Weights of a small GPT-style language model, trained from scratch on English Wikipedia: 12 layers, vocabulary 2048.
MLP neurons of a small language model. Each row is named by its layer, matrix (gate and up: input weights; down: output weights) and neuron, and shows model dimensions 32-127. Each number is 500 + 25 x the weight over its row's rms, rounded and kept within 0 to 999. Numbers have three digits each. A neuron's up and down rows have the sign that makes its largest values positive.
After each neuron's rows, "fires before" lists the tokens most often just after its 100 highest values on Wikipedia text that the model never trained on.

L5.gate51:445505478507460550484495561505499456530492489491504510519536487463469506530506536495463479431506493531508577472488461521530510509512497470461488473498487474513525498512468540503490516484502484511500502549526491463516504517480526512451519493429528460557528485500519489515490442529538467531
L5.up51:531490521499516447572494541481477532524469494524457515455519510519535489502460483508507509490487457505521504503440525445511504482475478444459508532527552481520512497531469492492565500506519512525494488487536477504508476486540467545484478556469506484522483521504471505487474531527477536523
L5.down51:497471482550526494461484483511578485531480506503518450519505496499483509461517486474487477532472518510506495478491461517478505477535487507503527483505498509494526496452519482515501477509495464457508522507550520490524491512501507534512460553527479493526511477511493517535459551501483466513
fires before: "′", "″", "″N", "–", "gin", "om"

L4.gate9:522494467505482467490486452532545443494471483526534517509499487480511471520526522516517493512510518456473529484468509471487472464480523522468478439497456483500543518513459468503459507474525493497493541484507481502479492535498527527493479515478506453508517515506454473534545505518520447500
L4.up9:510482489527473541524498501471494530506474497467503472524462487501490539514550491483520457492519439450481497537489533526491499508491495470479504462500506495527507506551489460521472493507533500472492536502490511534529522526480514476532518504498479435537545503507518492527558541522476466469
L4.down9:542497464527495547490471508539494495476516471487528504501503503516478470541479503447481453511480451502515472517493526545527475475496525498500513525540546508530495483512490527503485536492522493552498468507425542533473532493505516490558522499476526498538543463472483507504455475475473494502
fires before: " a", " an", "ist"

L2.gate451:480537470488514464525494541536513487491489515501509502468516548511481485537519526493508513494501524473488515498515494498505513494512507537501522556507482492473487507472526469522509530539452486506486520512456531471508507519494475480491499459474518461501495483432476473512503480487481466534
L2.up451:476512526514489520527476475465533498508477516527484497499553511497519499434472461508498473495516529544501497501479510521485491505501470529477508533561532470469462482505486547457514468502499510508513499468509502468498536487526463499523504509493486484484461525485509543453514519493505506509
L2.down451:500505489490538495514485503502495493490510480486515594505521523530505541504511498511488505492497529488466496525455488521488452525488488476488497508524543524478480474476568480480484506518448503529508515505536500485473518499479478501506558452496499511482496475443482565500470500517489473489
fires before: "\n", " The", " In"

L2.gate555:508506514467491493509512444520488462489492519461465484504494508511542469498486522478487490524463540497492502510465507498483473467522489469477513515503487481531496455484460561499514477477485471441456477538502476502495503511512528500535526492535499489493488514456513543500524519491492518506
L2.up555:485504540496507503485482547488488521488455484500473487504517479492534563458526482498530482472496493513496494499487495549539528527509506498505442533541525508534497518498509474468522494535489483523517486537534526513562526475521440517499521492479474464467500476495564469508523496506517465458
L2.down555:498513458523537483506516518522463517500504529486534526541480514463431507489524483509505491532492470558469488511460469455506510499498463485496509510527513481483487491465544462532478505489467493472522530491503513522510500518509480475516510529547512505488477460476500527548525533541511523490
fires before: "\n", "=="

L3.gate376:502511452484512454516535504506479475463492508490539507491485525502469522493532488483511498539478576490447519489481499492489481474499484465472483538535538502479478475506486503513491502531480470553504490500484465531527483497532492536491518468456504486517517532508467487529525514475446447493
L3.up376:521500512480483545552506486497533504508504516540467485492539491514506495501500459489527475472505509490506489466546552478476505501507506519548473532524478478501478482514528478489526509509486504484527470471519514516520505487604513492447517480515488472454488529492541490444488526482485491513
L3.down376:482528560518527505516525510502529479480490490497473569490533527460489494500491541499502504474490486531494531502479480494477483474500512504458488498550511498472468496475521483497493468519466501477497526496490531491540507485492498466523524441487523504488506512482505530507491516497511484501
fires before: "\n"

L5.gate251:527514548497464519486514490507536466503534549523523504488507503483507541507528472462565510490524492509523465487483486481495544567527482499514496499510527485492500526497512473480460526475456510500474456543497513493517506524531487515493498489506491428540512514551490465483489493495517567510
L5.up251:492527492480514513475520493510518501553474506514535501509480445493490493488482522491551475512546481548470505537529492512500488531476461508420500480507493501513567508511498475477512519488505526494520501543472504502507458527501486490496488506491531471481551542485492477468523502516529531517
L5.down251:492453530496552492483507499504519469517503506493504518513499494477548505499501525525467505519508519506499510492500508534500496499528540523488476483511486468494532531437453479498557440548490460496502459506549504479478485529521469564503472506493454531517516484510491533529488500495501463478
fires before: "ing", "ed", "ted", "al", "age", "ie"

L3.gate250:481515469499499457452538477494517501545514553460526505453473462460487491500525511518502491510486501523521556560465510533546509469474509485463459467526503449459508460498494512512494480531486464493518536516486507481508488483473529531504515508512519485456487498514489505506514518516516501474
L3.up250:532507486529518501515461507532475481519499456470472502511454530513455517499545518530496505514542502519501482464467502511541496511523533509502480549488483549533507508519451503567505525519469503476551520523464504487506475439532497543450440426529468497507531512452490510506516469532503544491
L3.down250:483582529535509493484480491455504520510483448471503494522471504475495507479494531504553516471491500483501496443494522520513516507531510537514467498470507548536507514516488503515522483508535511499509500521466529463500509484502530470492510515527469521513508483509490480483505489546512505480
fires before: " |", ";", "f", "ff", "R", "E"

L7.gate359:498488477495477526483523512544503503455514466542539476470498522519461514483508458492474515486478488460548486477477490524512519486483488542518500499482513548492481522519506450501490558496500498532480522542473495478526565469528526506483470499465505440509498500491507526509502431436517520477
L7.up359:486530506493541538485458481465525509513510556474505479549516480487462517519537525494465526530541453487475475508488506486473488527538520473520541487499507503509576484464524489480518512525524495466497485501504496448516510496480535458504446467518512482483486527512536495517513461511523496492
L7.down359:454515467473513516541520522486490474492483502512490519498498492516454535550517469507466500533494529510464503512493489494495504489457488501497489479518533556496525505506475508525526550519508529447486475515496527545533512490497478515500504488534508502494463512507512485504516475503534538475
fires before: "ing", "ed", "ed.", "able", " |"

L2.gate513:470491518470509505472464498459503502509463485529477502504546489470502501475501513515539510506497495494490492453460487528520501513517522506506477549505521515487496487493509498520525491548490532484494486519484469470483495530515514487450517478449541518545507553464484486507536470440462489519
L2.up513:526509495504525518551522490507472518509458532513496494551497529522485529483462481517535482514476477510503512539481520462477522546489506503529514550519534489491504472503541490467509496526495435484510509501531480474488500515541493475486505516495466446481497484505482474495507533540534503498
L2.down513:478489502542502493533517458550497472492500517516482495496490507481450513482499493507527521505550521491502493498542499470511513493527489466499496504494485469481489500494508488482514515524491463480493531467478500502530517442511472509493517466483515482455511463492510504496469489485537516493
fires before: "\n"

L7.gate370:473518476525524463506499482453485503496519512524500513514514509524462459472516513503502486500500517509555554459488544526510542469470503518524507480509497449434556502464490504538451475510482522510513468503495516524510517473481513510500506535474464482519496500485483518457487453527491490544
L7.up370:485503510489499488484459495484554514510491516475519489454505501536507492487523527480514483473540487475535516453507531491500516490482460539508499493500528475525496532496498516481483486519490516488490507490497473512532507474502500441499517491537478452497456508471515508496529532502482544537
L7.down370:548498541503532510517465490526458500481464497487480451491471472505475517508508490448503542461495484459531527467465506498498493505492512500497526456487503508517486494498519556466446529486524486558516517515542543507452523530477474522510496503457494503497518535477502499504532509484504488467
fires before: ":", " (", " |", "ot", "an"

L3.gate521:516513471500471519530487470471516467511500506448536493512465492522522509468472485491478471510527509514441465487494480495484568496494525541544487489496489474524502483495502553475495527489459488515473477513542492508487513476500492514510534497502480472541514491507488440522478460465478444537
L3.up521:490494483526498502484479514485489514449479519488484495501461492513486528554508513493479472534519518490537509538466502518506464528486463529454486524458527523513479486478487480523513484553514488513520483502513473479484503511471481563486507471527510488503517496526497539476481485512495407510
L3.down521:506482529473485514490499545542465522551502477493555499512534475489526480467492523485491520501436472470503484503496459496461505481516545491523543462551501497483499549534468539469518460492490502495479514473521518519495519521481523478506519549503500495494517495475504508514486473483510515525
fires before: "\n", " of"

L2.gate405:533570466551492516463511510501492474507508518472486533485502467486446487480501510467516520522512496502538514501491513541537531456424491530496463472550489488478487506512450504548491498499491535509560527514471527509495527490523523511553468547469476521530480488432555493508511537486477480488
L2.up405:475509519506477500523566462521509501473509497486508543533510497533485448500482462540500501474505497513521514480498494501521458488514439504491456510525507511505488533484473474495504533536493482543502476557476463470503478476481487528511508464538468496525474499502497506538513523492485535527
L2.down405:478505496540485492518540489552502532525490521503526525480512460499515501446540508485520488494484507560499461504498492520531417508506486468479483500529470479519470490492457511529502531471491491483520515512502513496517473472512485497497528486489485491494544465483524474462514495543511513525
fires before: " |", " H", " York", " A"

L5.gate138:486519513537488504492509484518515453492497506483540511500473507519515514481484496484489504494491504476502493463506503499497484527521455475519530547510504517473513486503513468493490518514506498437488485541527481528495533507512538536526505496461500448545493467484469483477532494458500455494
L5.up138:501523513519494536527525549480516499477509510539481489498521498488533514529536486476513484533506497481490468475499400472492519532488492486527498517484538483468461463488511481487498561520495512509464465495498535476537499489510511507492499471509486455478505542487482513474494513461508475498
L5.down138:479528511539498480487460500517556518491501502493472502536536463494535473458515526478491513519512498514536509529515480548493490497518503478528543514508500438472530505522468488519518512482470499504514536471461486467500505526500506474471501492511489536462495525501530468530471540516493466508
fires before: "\n", "ed", "led", "ing"

L5.gate25:472478490480481452487528474506492490446500461527520489543491476501490496468468510486479557521480437516502561479453520482490520469523523523494481495490511506491488504528498499517493508511560500495487479509458512477476516510520520501547498500522495517524501480504453509496484473515516486526
L5.up25:499526510506518518471511483492498502488541489536539524520527488512495462486468478506498502526474475504513469527487471522517499484510553410541533484534469486439481511494551561538501467465479497512487473505481453510539489479535503536497500488471482451482501473499461471481478520444545461492
L5.down25:534515522507447464519520508501534495495507493494488483454520493504507495515491474478525494511527532500552524502534492544561485474507475520520517504506480483506525493468429492496555493500545506539468518470412539466518516551496496529446514537493489485476514503517493438490500445491517485496
fires before: " mi", ":", " •", " (", " of"

L7.gate287:508490474489473496535493471524464505453479522504476515495487504503514465476541496489516527496526497481518516508459466555471491518492504467487530501523541514456460520496470560502505511518484502510519469499527527507526520485497497552493532523550480512493463498491501454491572518537481474470
L7.up287:502495460543480498496525488470512482457493531521503508505510465503524495479525466484490466491493450522526512530498505550490560483498527515503462469512523445511550488543438537509436473454509483495561512479498479510490500482471501529522473484469504524530487479503514509503490497535493504518
L7.down287:536473519490483477512495462529498524463513527496532502507487483456509506518511487509518505473529532523481510497529470536510467497501541554480448463482533492484478491449487545503519549527505520516528481515511491473525464500462499485516486540503449512514464490469535421472535487501479463503
fires before: "|---|---|---|---", "-", "|", "|---|---", "\n"

L7.gate364:479508533506505490545511498489494485488533492496489483564488505514475476507470516493542544513482494466466500475455474560476467500497471526512452523548511459508518521506522557485483519533502479504466488474492465490530461509504491516504487462478522477514526518495521485468528495513541510503
L7.up364:478508528486495506501518539529474537492465493519503516536502496473489516481501539503511529485466468464475519494501478556498452490506443500499527535480481477483503499523504501535515497502489549532500524502488529509502486531473516518507574457488513476526463534482471474509486525520472462482
L7.down364:478527519522495498494568516509517439448546495507496549505494489489495524463502481493479481522511487480490539533489516514489502460493504490483498555493473509509490511518518479465487521512477492491490500462523550509498525513487504506526514446516546526517492522456492528497494487507525488496
fires before: "\n", " The", " It"

L2.gate129:479489515484471516511516467523455498514499542495472486448550460452466514537473461534503523550480517541498497512474493513473475463493533479494501534474545504542506509468477527499520509518488478491469494533468478521446517516545516519480568443512540495498513446477484533469492506463470481523
L2.up129:506537529501516473502500466482585497538496491509481514507498496518497492463491504496499503542493560493499533524517509443493474499510518501526540458495542532461477501523507526461510502477499472513516511487476455475528453509508498500493451499497530507505506519512494519499541517458505516524
L2.down129:484509486504442489518502525471536552522493445499503449505532502501517523541510499533489535485522452507474506461483498495483465480520495483493531502529493547511487506487457504513479478530527467483459497510510462480511480485530479474489522459525504464492518507501507506502508510503466502500
fires before: "\n"

L2.gate364:523490490463508557511513503492549512478516515493503512479487476498491496471465499461494501538503484480496501546491472475500524506529476498500530497499532501508472486502510542508516521486517490526485534495466440423513494505522510502500474458489521476516527471476492525484505471481503473568
L2.up364:474525552507499495518501488509467489511554498508497500452488491502520478488498488519498491516479532467456535538505486540490474543473505475520483517454535491513501490514511489524508488532528552516509513488453507543485484490515534466490524489449494510512517518503487546529487520434528487482
L2.down364:511485538461500524513527551483511519508496514501494548535548441506520484524472506467480530525527445499494505512495480465440472466497530508524521506512515524486483492527532534511525500528508497517502509449482489465535523490519532516490492486521495473537523473465517532454511473489514465523
fires before: "\n", " with", "ly"

L2.gate26:470442505488493472501509504481497478501471423494509451517510479458480544517527455503505498494461472480525526508530513485532509516539502484489452522541546486534538483489497478536514459523514495566478520522475481502506485508532489482472539508482492510477493494509474505508593539471491517510
L2.up26:466462514505469536465525504506512511521553528478533510504489494508518464484511523497497487479451479511515513514473500466449483511513487461460471543502488489502460515501521479479484525505534490503433533495534488448524499518511526474463520536492522450513480476510518478448518485526534472480
L2.down26:504508489499520469546485519496508523546482476479481471539493505467501485468529477471543478514504498503515506496509529462513533476536501476504574487499499460501546476519501531473487496491520517523519519529515505476544497513521452487517472504485492505497498477471534487482519504491446516463
fires before: "\n", "ay"

L5.gate4:524493530521486543519519488557513504437536516534575525473529499516468508465470522430489502537487448507479525538498488545482495496482500483503497497518503483474445472524471499487479507532498496505501496516474524508472522523505490517489492481477531485521468507517550482530510476490505460554
L5.up4:522553493479491512479456465500475523460509492521542520528463441501522504475524492481506468490482488492448516517519482515519522480460501542497477513498536514510490521490483525447499495465500501490467488479473472496504474543505472476529478473504470488553522503534528551552532509499485489499
L5.down4:508495509512493496500488494511511505519496492521481591479519473498480521476502484496498498514447480483486497524500534537476479522521517507478515479533497456505479520484435504509519487478482482506502458492437519489491522531526500532493487497506491465553479530484511506466497523476494488532
fires before: "-", "\n", "|"

L2.gate296:463505500517514495492514508518505477532510518487484536482495470466500500540483512476538473521447524487500522500571491495490497522493522505503514513496558437468452508517485501545521451474476452488488525516480494476532474475497505520469512518499503506471513472488474533519482538481490450471
L2.up296:541501491478463546479552481473542520495474521501496484511481498478451483492522478494523490544523518547481522522468494462479459497569508485532542531521525516556480530505435527479476523504520515494485502488443438506483472511523518481444492423495538483474532506466498502517491500500518475540
L2.down296:464523533507492509490514513480530523541501495509438483515482508505518504512509498516522481475487483519498513504493489491486483493494533463508498519532494521483476523463523500499506503547542456486524508558531486534527430516483487461465542463468514468501549514476507505507494521505511439526
fires before: "\n"

L7.gate158:486461524463502484492522531538488479487504515497478511551520531506489454512491478451524524515469476499588537500489518499478482494509517516513562529528494448489554568492489501521542469532470504493506514479487467515465517460556539515508501451507525481519548480501509522487562507490507483572
L7.up158:512488527504521527513506570500528475509485511533504496504515494436506498517519485540514504479510449496513501533499481537511494528500469490540483533490526503524505465497434538498471552501479504488529513490451509516457498510507466518484524484499527450513515503478498476481477442530497509555
L7.down158:517452508482470502516484517514484491526517505446502504533509461526459459486517532514469487506506475499508497532531453484504520476532512454526478484524556497480493502492540515455519472494515526539478479534498457505539498550508489527503490544558505466512510513444470539540462512487484479499
fires before: "\n", "ted"

L7.gate376:507507477495491467513495507498524477532560502522501527517510530488485471501556545474512540459505502483460523488507520547485462460500501489497455524534446444511515548461531481522481477509489481512529500476504509503550522500484551504490469443479510489476523522483500470527537450499522511505
L7.up376:497462490464519497507481512488522523449436513502534488504505530469504527490530545500459506531481522495485509456492470489500492495514520494492516492528501476537492513533495525485551480509516509528478497499510496519489523494482524523458474473503485513500468519493497472478519517461502510478
L7.down376:477543542531492468542547485517518469496505502519493533518547487527485506501503484492517479491477486479457506503513527544467499514521494487500466517466517492472465491491545509490480486535489493472481477502544537467509483492505536520537487460460513508512529467467477489488484531491501477512
fires before: "\n", " The", " In", " They"

L5.gate81:543510469488475479440501488496460469438458508482498519502521497487451494534467499467518499483452492485519494552514514515504494512459524500524483490482531456528487476522498510518492494454505483492547533491472497532458488497528509505526498469472533500528493524482526491489500475510574537503
L5.up81:522502479489489507486506538506488474526487471500497473498521510481506538529474504544519530514502517478515449517514523502496518476484519452549509539486520527508529513521495515471533521503510503508504518489536469509509519454504542552446495448522518441530525533467510458476503500528508529518
L5.down81:480551455502516501492517521548490487493462508513503539497523482500441514542511501492482485492450500514489476550483511513478500510496471505528498510479505483518555530491516473504480513480495507429483516466494543516476499535493451507508536498484520526513458452482531514514480463515504543483
fires before: " of", "\n", " and", ",", "("

L2.gate489:523480482479507503497497480544533499542485543514425491487566503456482493511474517504475503493496520517476518528497497511468445533479453548474480500515498491539457464453481515520512504499531489500468477484469477491518493517492492514468517502477492467500517548506508522478473468464478526475
L2.up489:526511479458505474482458470537503507471532518496474539478477469461485507494532511506497446522485522533486528512441511501487484464473513498510478474490533492480477522473499465533515511491506486522515500455478534506437475536452532517471524522530519525480514482522534513530489514519466459493
L2.down489:498484495533525470511517501532540494524514533514494574501544467480506506493508516496488513482505484526475490521505472479484469494478504511504466468515494530495461515489514510491492481506551486496460495499444467495503498494509520524453467442502505467511518516512533528464498519480504488497
fires before: "-", "\n", "19"

L4.gate395:497462504458509484496495527496512503489498490507516507505465493463475486494510485545497459509476499496506537467500546518459486534523520497485489478489497499502528494471478549502498542506495496522483487562505486495488508526473472508546489514479502498522523470472481483489553496543509489561
L4.up395:491520480496456535501521530466531518513524483478490503474510528541536503457489538493497506501472457486499517504517455493486471501466520550544460477451517533499475499528531528502510502502492517471470475540522491479512479488486474468524459487475495531529485495510496531558480502487518465475
L4.down395:493458517502517491496509507513513489494494538514503512461513487486543512514485526464482457482469492451464507449468503535491478523486506476521511466501500531497485491496523551472461501480467482453495511528490514494515511529526493470503478507536513466468526438485503493554501478473551506494
fires before: "ist", "per", "amp", "press", "p", "am"

L4.gate29:513513480570534508503489463507507475444455496502499455531540428524472469476489505540504508525505509496550515476479544447496503492498511495498499446468488499504540498509493488526473491508477513515488472467504507523474488485464502567496485535483473477541484514520459494515505535521487489470
L4.up29:500483524505441487477505490484515496487502536531470491464504501495496495519468531493477519519510466506499511444459551537464518544508455508488477514498498498484504508522461490481534518455511535505497504526491506452503524496530539502501483505508458501486468516523468496486486533497483517478
L4.down29:525475531505522501490488461460484489453491475525499429503559441483506504548489502446483483476470523472466507466506507467511480508526531538482495509514537504528507519516531475513475475481495457503508530523480514497481502486539496570529540516511490467527528504476489501522505527532499511458
fires before: ":", ")", "m", " mi", " ("

L7.gate278:504490503440495478479442498485522474503486557513516506513523528468503492482558478485503481475478489482484491495481504530461529479493470501464513493515522488466514522519505477496493512525497495481510487495478521457519496467460490489544554465510525481527468526454525498518483480472525462498
L7.up278:541502500467481455488474463473533533480513486545492493542523508496501468482520538486507527525518478498506492504491482527481453536510477460512489544517530528520510500503518515434517555535509497535431479462518483485499484533487473492460496492453512509476530546494509496484534493494504554513
L7.down278:532504529506512473561561481490489486482492528524485526506534508509460475458497528503560504514495532532519507478511473485472492453483473493477501501506489511526432476471545486481456537526478483480486545477507563524466504480496510517512532458441526481485509492477507490485507494501513516531
fires before: "\n", " The", " It", " In", " F", " He"

L3.gate191:530480496509513517520495532534447501467493506495504480509512522486491509456499499466494496528485523491523448500563473479488490529500471541532530487489503503457520510515487496525441492527465499502487448532512463480462509519476523507514503490500507496493536552514505494483481508456488503511
L3.up191:444499423532519516457506520523507464538506472444516491494474454492518495507499528512510530535471479531527493501477509513500518529505506524434499478506489483477553511522506502486527537501517476497519523533476500465477491548490495489481457527500466512525493482502499502491499504488511516488
L3.down191:533491512550496498491516486509480495500496481490486467503539493495498513515504472481533483531477502489520512507497494486457555501481469494539496509462506476494493486506479482497458530483454480474480503496495515529498472559517512472505483479460529485526515497480509510522461518493532541510
fires before: "ten", "ing", "ers", "er", "e", "ter"

L7.gate78:478501492504508434540448487501513480497528510489498498510431487467522524498501547507515516537477515472489505502466526467500532527526505470520496473533503469484512524528475480495509515436523526539508518523476512484506494466449504526513513509495481462552447500535509505532526443491518478501
L7.up78:501544467522538475472457507530526497521528478506458485498503489498485481505515462456492535515520445504453474508510537477463495485517502498501513487551479504567508488546492514541474461479507538547478466475459500479468518499471484474520487499510465537487480524530483518515415496477504453488
L7.down78:531493551489556496431502507477555518510511496488533518456538498462498475482499503459499512479513498521526492543531483465536509512526543500523509520492477509520485488487507461541544511498487474485510495493508510504528510496498515492477496475494483542471488500505496479528480486502494517486
fires before: ":", " of", " |", " Total"

L2.gate417:485524471523522502483537506499463474488539488459497551460472528519474473474469515473473525516501518476526489473472473464474533454489495514507504436470495470474468521503481524556509477509496549495491518543483548528510544471471520529536481522520495526487507509474534507502476470515462493521
L2.up417:528532488518495525475497452471528485536435503485502501507457535505519488456466530478466508495531496546526503461481513489508535466473479535534496494486477547524498529494516499490554488502547509488492462495444502487457506470492505526502501498474464501511504491474463456475483468497517505541
L2.down417:478483496516504527507455518487539529495556512515492511505517471442476464524520500460491464472551485480468477524496510524494480477553493462525468534506486483494475510493464524458483486528497500499477471478512459538480501525524464471504482468504480475533539517493494510470513528489496523505
fires before: " |", ":", "–"

L2.gate531:488500475479473507470495455534507505518492497531510533502503520523490496515488538504468510503503511463541515492478476506501512465431491511516535459496433486473475509487479507490481507463476527504528493516477557486501510501532583518559465491481486452552524515510517494514516484509482509489
L2.up531:481542523513496535469483510514463501476492497506473527502468473519470467484497501477529535507522511507500503498500509501516475488504479512531463462514500496506491522499498510469482480472502494517516497538481519510515542529497512540512514507544525495497450495470533516526500468500510437484
L2.down531:504542494491520505463547498532481475467508510501478542519498497482503535524476468452525483510498549530503491528508502532524481492487474512494499471492481503555470497507491497475527550499497545521503498519507484508504501531526507525503488495468487477552502513480513484480500476496488485476
fires before: " |", ":", "=", " of", "===", "\n"

L4.gate344:521506447501507483487453491509517459442457527478526504534461460478507465492451487487516503541495500479527546428486543507475522489468484496517525501523513493448480471482487486547498465502500524482509484502477489496519539501519493561512507497503480504526441495511544476518491490520502527487
L4.up344:502498478507465486484476466482507487442507493530541492525468497515513491457468544480490487463549468431485524498490554492530478473489499522517497501509466483511534499530494525534480469494480518469480459492499483448445497544496507490500498520538456507533450460509490501526524504507534524460
L4.down344:497504502482487536441499472555448467538491494481509525521520496457479480528505485436508506546506505515503506508516525527517518520519536476497516495493516490474495560503470502514548515500516502496514511484527495486540512522549495508538479468525497540481517493477494519499485468519478475485
fires before: " |", "s", ":", "it", "ed"

L7.gate170:475493487500478472538516537533492550505479522538543485557479479495491462448539491502480544484522478521510493504496470535468486514540487476533490497503508503437551471542513522519507517469498508472465477486499507455553505524527514544535516461475489514500503505547490481468483500547495482491
L7.up170:511503488523508442517546471543481482483533518540538476511482470511490514523500533505479473469484467475500467479478525443479505522508477494519504542464475498561480499504516497445527482517527530494483491462500442548461489483563481498533524501520503460474517527544518524498486495489502483523
L7.down170:526530494452532534511559512477514502463507520495476564504472488522454536501522505464526487460531504535559516500507505511512494477476478494503475521490497488531547480511491481488447504518497510453487510513485458476485516465473504504499488506533486533523517476453495471514516529503520505536
fires before: "\n", "se", "r", "The"

L3.gate325:486498456462462523420521468518489491520505501474540513457526502500468495533518508492574501491491480520507536543482505552554503460451506515472521505526554519485500537467476514538469515521499493496494497534487516474542549508503491530486504515522494523485468475463513518510521515476545525529
L3.up325:557469485520523528497541523497480499518472450483523505533439458488501555495513513503516505557519500456493494508526519487512496518488527491495506533476475531511559486486519523520519511497495505524515488475502547481526523543516512503521521496465505515495522489482548485489500483500554529487
L3.down325:500476507462547511516511505531425494527528443490494484487479543497477532483512551491470540507491529536531488524484545476483511536518507514525471531471479461478473480537519488561493497517510503512498497501490477491481519504490502479532483514531464459522502479461510425466516461499503530508
fires before: " |", "–0"

L7.gate502:522505512484492496506502442496493472445493533538483475556505495560500474465490472478481485553511504488506505439466520494500494483523526513517503489509503480506495550541491513534515511435447497530503471489446511494507531533507518528497456471514539507493459524523496498494493474502495514507
L7.up502:505482543529522524479440535473539518516450513485462462490500517482450525524484552443505555499508510521542522482514500525488507477506509485476484518515515473518472467504455445524504491547492433513513489504558488498460507494539517477542497510497486510520497569516486528508485506468526533497
L7.down502:492532538492503509520478503521501478446525459512485512523518508527480460493500498480482488519534482459507506480482518514502463554482522445469519527491470481469493535469484508509515492474539528534532488499506519498502511507493496492507504535515513507438498426503515513495522516558500511521
fires before: ":", " (", ")", " ", "T", " of"

L3.gate56:502447534485499555540494497541529507500520547517446495537515545489473464511527483522551547513495520500461483536500505481494489523536473480488476565509509486519470485497515469493491487492496472470501465480518480462542463520552478472500531433470511465487529505493521512465530528467502488544
L3.up56:488468526509501520517563457549503483493504525482522478495518507528472486483504473547521500512437503522471517488512506477471493518502483458469483503521517477497487526475508492490501497527535487494431494522511500471507494468506490560492544521460530486502510527489453484481506516470451512504
L3.down56:488513475543515456501496499471530514479536499511443541547500526488488521507483496508476518469524464524484533539519505523480467517509481526490467496523486530475509460480549501483463496508490519468512484464523528482509520504492489484476508425511502487455484481514495524512513506501544522524
fires before: "\n", " The", " and", " the", " He"

L2.gate460:497508534513505510484500484517538513500531511512519525525510481495470472513530497510490456507502491511515507507449482526480461481458483497480469525557505494482480484494500511509447543530491496466449498561465479513516530527504483463511517464472503524524508519497513529583523539478518506474
L2.up460:525497496469477529502500487495494497547420557476477502452500551501516462518470487515534476482444514522499481516490515535515518481476517543485485527516507510499526484521493505514540538571455482497477496521495468490525490521501464495456519531478485526498525533485570490508476498467506486505
L2.down460:501488498514474501465467494496550554531496543503504543502542488493490517534519478517483493487479505496498523523501483502487519472526493536473468524481469475496481491475491519499462506519498519511477499498520512475520480506491450522483478471495520522510521519489499510519517522527503516523
fires before: "\n", "et"

L4.gate432:514537492533542507513461445506509521474495536479492509507535473492503461446491530493559532500525503508509474512513515532505477514475466490517466573497565479520482524468495472521516479519488449479487493472495557506550494520509504481478455485477483478522501524512530496489531539494479485556
L4.up432:511555501444504477496496457539491512456554513529483536514501472461490484527471487507506550511466484545496503453513480479506505483506488553508482488508535498512500495484490483528452496480515507524496469507523539452501497512486504521474517516508525468498492522478497489522532508474525529498
L4.down432:478483473517522496483532524510482537472518495526495494505553485465473547540499503519475507471533480502504492538494491488504506498551477523516455537514482502463526528537528515479501509482489456516482537529472491488530477519514475467540475512505482499525515514508477492534525502457496541487
fires before: "\n", " |", " and"

L2.gate441:502553473477521537525513479554480488453522474488523508493557509488477498476492452506520499503508548497474517472490533494467536556472479465533485541495525496495514543506525512484505530519480468472464485512483504526487528458504527478477541473522516503529490506506478497524540513495493511484
L2.up441:479508532545543481487478505504518462485484479522498501520520491505510534520450481469486445497509533562508503499503514491507511487531487502537503503476466501549490472520520494491486455523507515489522527481498513539527454478503492517517513518515470475495440548491517517451477518438472520475
L2.down441:479470484535497458510536515483473515500519547492491552465498505465517516522519548459475504479490445508506496514486467511499548470495530464432481480514492515490499478524523544544500486493494493500483508545494501511500508521508553501506462499483498456542500459495484508517495463534526475521
fires before: "\n"